Weights of a small transformer language model.
Architecture: LayerNorm before each block, learned positions, biases, tied embeddings.
MLP neurons of a small language model. Each row is named by its layer, matrix (up: input weights) and neuron, and shows model dimensions 176-303. Each number is 128 + 24 x the weight over its row's rms, rounded and kept within 0 to 255. Numbers have three digits each.
Before each neuron's rows is what it responds to, as a language model described it from the Wikipedia text at the highest values.

Description: Abbreviation periods, name fragments
L2.up442:116117107111117160127099127108165107164129151106148120100134149142090159163131116086146151105097167162143151123096182110143135111110120142101072144122103149106148135102156141111181137122137134160116129131157167165135146125130141171110143130103170120107118111124138130166072142138111151142093167163134129100147130144100112143092093161116071122145155112097123077134181128101180123104108

Description: Word pieces, amounts, quantifiers
L3.up929:082128147134092131156109139108107178135082170141136146138146092155128146131189165102150140111107130162123129124141107158178136079197135118139143152119124114106129152131127118136116098124073130100121118119131152089132178105118164139122114152111080125147121146102120092144149115140113088131155116143106111171157126112125111117126122142147137095125089088120153087150127137106143094108083

Description: Mid-word fragments
L5.up291:120093130130074128118127169148129158142145138106126107125160143152105177143111154133125119127079141106081129129106145133159094131163170114122131143151141115130113126155137168097157115087141127125081111157106100148120135111194139106098105136118162151153094116125138132131135140143151161179137131147143136122126134170123083171131111100154123112120134136107083062105164091090122127096128

Description: Death/kinship "of"
L3.up227:123117126147136138109136096144126146097174107118118132075117105129110105147122158114098155144113144129146078110205115183170143141132133114138147121139090121177110148104113134092151175131144148101105147153151138097120154115092122144125145136173129109139131121181108119143156135157138144089126115127184156128133178106103126116157100127114155124134119129103147102136102148141132112114115

Description: Blank-line paragraph break
L5.up602:102117131114120099133142132204153150181139127072155126096148105117127094133155168159148157107118150120118118152132161126165079092135085130091181153130094138157144087137117177095128099099143125137148131130146128150101111139111118162144100118123101128127125116150112117123155130147117112164124129173146139065147117103139096147145132129109120120091128140058157134091126101131144159120129

Description: Table pipes, mid-word pieces
L3.up522:157155127097169115133149163105149139104122101139117089130093092121124143113100151130086147145102128142073128118108170162165138133118118176122098128120150118118144144109124129095151141117161143127072131133195129084169107089062127119137125118133122118081138128144122138120158147163174172157112121156151104131088089109153168131134158100105106105115168179142152061096103128147139146099127

Description: Mid-word pieces and layout breaks
L3.up169:114093185088161126093128162168094123131156113169144107117160132136081114159122135156135120139124124139109139107069172136139131095130098111161118184121122161135170096108096123106143093151153158074160154144108125157093118133150115143122103107140127098150112119141128093128119136159152123110145187164069136130138079118151136138142151107160133127123161154137142113119089093122095145118143

Description: Abbreviation periods, mid-word pieces
L5.up439:145122102158130101168182146125157124125128161159134142124171120170155094115124187134114130093103153137115153131120126121168147154122090172125106074153122114108116062162121084110109125101135138141123106112137106119173097144138100121147124147140105177114142106090145129118122088134079158150154118132106152099118155129138117097115135128157127186131163147138100174132121153100094113136167

Description: Inner digits of numbers
L5.up402:108160151142072108173133085147123119164080127093162090153163157102133153145117148123105137093150134115132131145131147112112148137140155121162135137113121151141122115136101122118127147098118127149126088118143109092122141078132075119134114122123149134109102138113117178107110079140115125122152162153118148105189099106161162168114106103119099131153152151138123095091101102103141156138095

Description: Mid-word continuation pieces
L5.up81:124147108108136113081133137128110171138125135135146125111139145154142112112160126121107139136124162125131142136166141137124136101150120100129122154148164127134178133107134108115142101139138163141138127136129142143104121122097120147135116067156115135199127087110124137129118168146133083115100157165134112134148105149182137144147105119112109173155131099146085129114158151119113103098074

Description: Article "a" after connectors
L5.up467:123144116129139158112074137145180130135118120127159111146093081117112099169116105128127188154100166110131125139123126105099115139122108123103109091106132134149113103144142134108164144089145116125122111147151136128128128113203121117109114100123146088097131123123105134071156152106132169150156114167157125132131127144137146099152099136102137114122093158115151124151141126126193136138149

Description: Predictable tokens in stock phrases
L3.up955:144134111131149116170108129160135143104180157140143129133144090177110090129115134104142119120150132105127153121155115122138139104124114124135162152143142087087111143111111106129130100114148088123159108135112116145094132131098111103127135147118162111142136161138158131117134130111114142157168141106098146114105096154118110148136155148134147165100133112113056108123119082184104101131137

Description: Mid-word name fragments
L2.up579:163138164146141132146137140150110134139106126122147109096110121096123187131119118123113180125172075125147114134143128141186113145152120127087141156147113111151103130094128089145139119157165108121153093146140097134104120104103146122130122103129120117176124133140119127152126126165128158174112133144125162129158189173130159119149102099139127128174179111152121144137086119068089122104115

Description: Table header separators
L2.up280:162088135150124127093153091082156106127120119144136071160131079103108148089136133141145099139100109151132103138156153142174159075134160168098121132124145163119122191132175123138137106120094088109107111150161126114121124103136129129125141140138129134099123135151101180129114157104119106174125109103077146162120154105132116134092115095120131180129112104121121161140099096131148141115139

Description: Section breaks and field labels
L2.up572:118133147139152094159122134141167171132151112113130086130102099161129106125131140131116151073152098124128169116098100109111117131086117115144114114129088107088108102114122150116140119079125167151141114124143129179119146117121133099138136107143093128182146083149085131112136108102138119123106155137120104133111155155172137135094142123110107092104132141114119126137135143130132125125111

Description: Start of person names
L5.up179:100096143119117114105068104126112104134153132129133094133132138143134104100123143139088148109160157108117096115162140149143111121129125121125189115133105152165100145133149132125166110155141124093154098162114067163167158142092149153164111110114119155086142180160140101194122136118126136115139115135155171151097153141125114129132140129178162137131165129118092137110134129079134127135130

Description: Single-letter word starts
L3.up75:150096157116151141115116087102139133168110113122137141100091124080128125089134104126097118137164102167159113149091122138171163128104131182116141119104146099090102081119142123097118125083140154100120130113128126157089164111145153118150141095166117124162124117134094126136138117103141125141120157147156128103117162161115133132113090155141128094100114147158132094164106121129171125087121

Description: Mid-word and mid-number pieces
L3.up564:123127141142120111084110133083093137122112136125141148148147112134109130113154154165106140116133144122107099106149114120111128127152145150125137145116202123128146109147139155131129089130147148118129111153165088091127154137162118183155087117131131149124072095091152116134147172090109107146139129138081155109157147129094165117116110142118136120117139099110126187127135138127096081115109

Description: Mid-word continuation pieces
L3.up908:116110107129143119141073127143175130109090133086107128105117129166152164131108109157175135093071086110173125127157082108113130144105134149117170192133135125144099122118153098130099107134153121073160133139135132111117145118125123146129110137133131133086148136167117122127123126110137132161110125141103134120106107114098127133118169116069133151108100134096159114112130139188158139116149

Description: Verb-completing word pieces
L2.up727:103124115112133161116149110081124133164105131142140108112117139127160128158110145099185107128141166144107141108145127136099111129149145097117148114115083071159156125111138103142094099152139129110109115148115136106136162125136168133141093116126132133122173134149146174128136160082110129122173126119106135137128119104175155143120079151122146110148134133132129083108164139104154146156126

Description: Infobox and table field labels
L2.up940:106164145151112095100110157157169191108139168157132056139143111136135130127154163121125111125114091151080182117138124098147139137136150090146119137194132143130144103085102078108159141140135081137129166103112085160162080127153124156173135124142133104127105138137108129148090107120131200141119121141103175108129074127134143172124149086095118182093140141108106113153119103132145127100143

Description: Stem before suffix
L5.up571:122107097153105152132121173171122084109128140129069123113146101166123112153129158118140130118161142134084144087099157116100127134128110105128146105119163107139116126141134128137122153097103173099098124145127142118116132128111108116157139118162133123171145171157167122115129155104101167108169137096150161111086111151135125097141152142122146132153166144113092110118135103138150126109161

Description: Separator after numbers
L2.up314:101097133126129149107099142143144138161171122110096118125112115145134133125196159128159120090117128116103132137127148141093094144154131124142141107122122124114150156137108116080174158097126172117146102112140109106127115146109153077119102140132103120136121131155124082111119098121095143138157140104161107113078133147113118149098147145136149104103118107109147139151155129134160135140110

Description: Final digit of numbers
L2.up108:093125122115116124119136174104098120153147140114117140178135115110098096144123140113100109102141107175104072102124153161109108102127149150163102126115142117108143114118158136154147146156128118117146094165158113093105104121138107120169113095187144115144071140146097068126116148124123112154122133172120105096165120136155123111124131196126127101089123094124117134101172136104125102139105

Description: Compound-word hyphen
L2.up751:149126105159120155155119165143169105098095087112134123169099122075100125152087123089131132139139107146143133141120131166128114135113131128093145172158167117163068108155152129183101154127147131105117091147152112116121140172113126155141103153129092120088105105118106120127150172115144139137116083127166164102123113090082147124153144129107172113110177105163120108157167076138143163090123

Description: Early word pieces, table pipes
L3.up106:151144128133157094128103121182149108169131134161085086135110130102127123110153114105150137100141141143105150130150135143178133122127129104163122107136118074084128111100083137085141113107118141167132127122129139170137127122156096149154164139128142086179135149106107137155137105098127142138107096121152132124106140142120100145129108139108133102125133126167081116147094110090175094109139

Description: Table header separators
L2.up596:093127160135143138135129170136163116150114111142135078104123144115132144132131147153129143129117156162081124208166084109158115123104138151155110115079130157142101129124104092128125102132110097092136136132160134130096090139139152155112116138136170142102140145165068167181132145134098098159123148119123118097068118085170134137143124101114163174097095134144148104132140117128100130108122

Description: Infobox field-value separators
L3.up268:096138128114133132124124141137108130157122128112182095159151123129148145096101118144106101131127127109108125156139147111113083160124129060145095135125069101102133122135119122128133098114128143130136092141145131142104159148113133171129128138122104136183129082162127109125121153112113108132142105102132163116142112123143118146116177093157143118078133147112115132156168169119153082104178

Description: Tokens ending in "a"
L2.up55:140079093133120148125133117117132137133122134154128117090145132130161137116135137135162164103122153116165120136175147127128111093169119088154119123130121148085108131115117161115134127121116119143104128074148142129091184125131116118100166093135123110109100116141097127109128115118111175126127109170137123147124159131117180129103100086147142080058110142162150121139129126131128149100137

Description: Early word-piece continuations
L3.up505:138141087152084138117153137131142093167157159091118138156163123111123151122125117132130147127090140105129158101107139101147128112158094097142164185130124135103122144082113133132143093113155133113103155129105163165090119165124128184148096135149101111122140107116144109137146169127079149150146119105157116121142126157117150158152190126130102139092146145123124158124136118094128102143131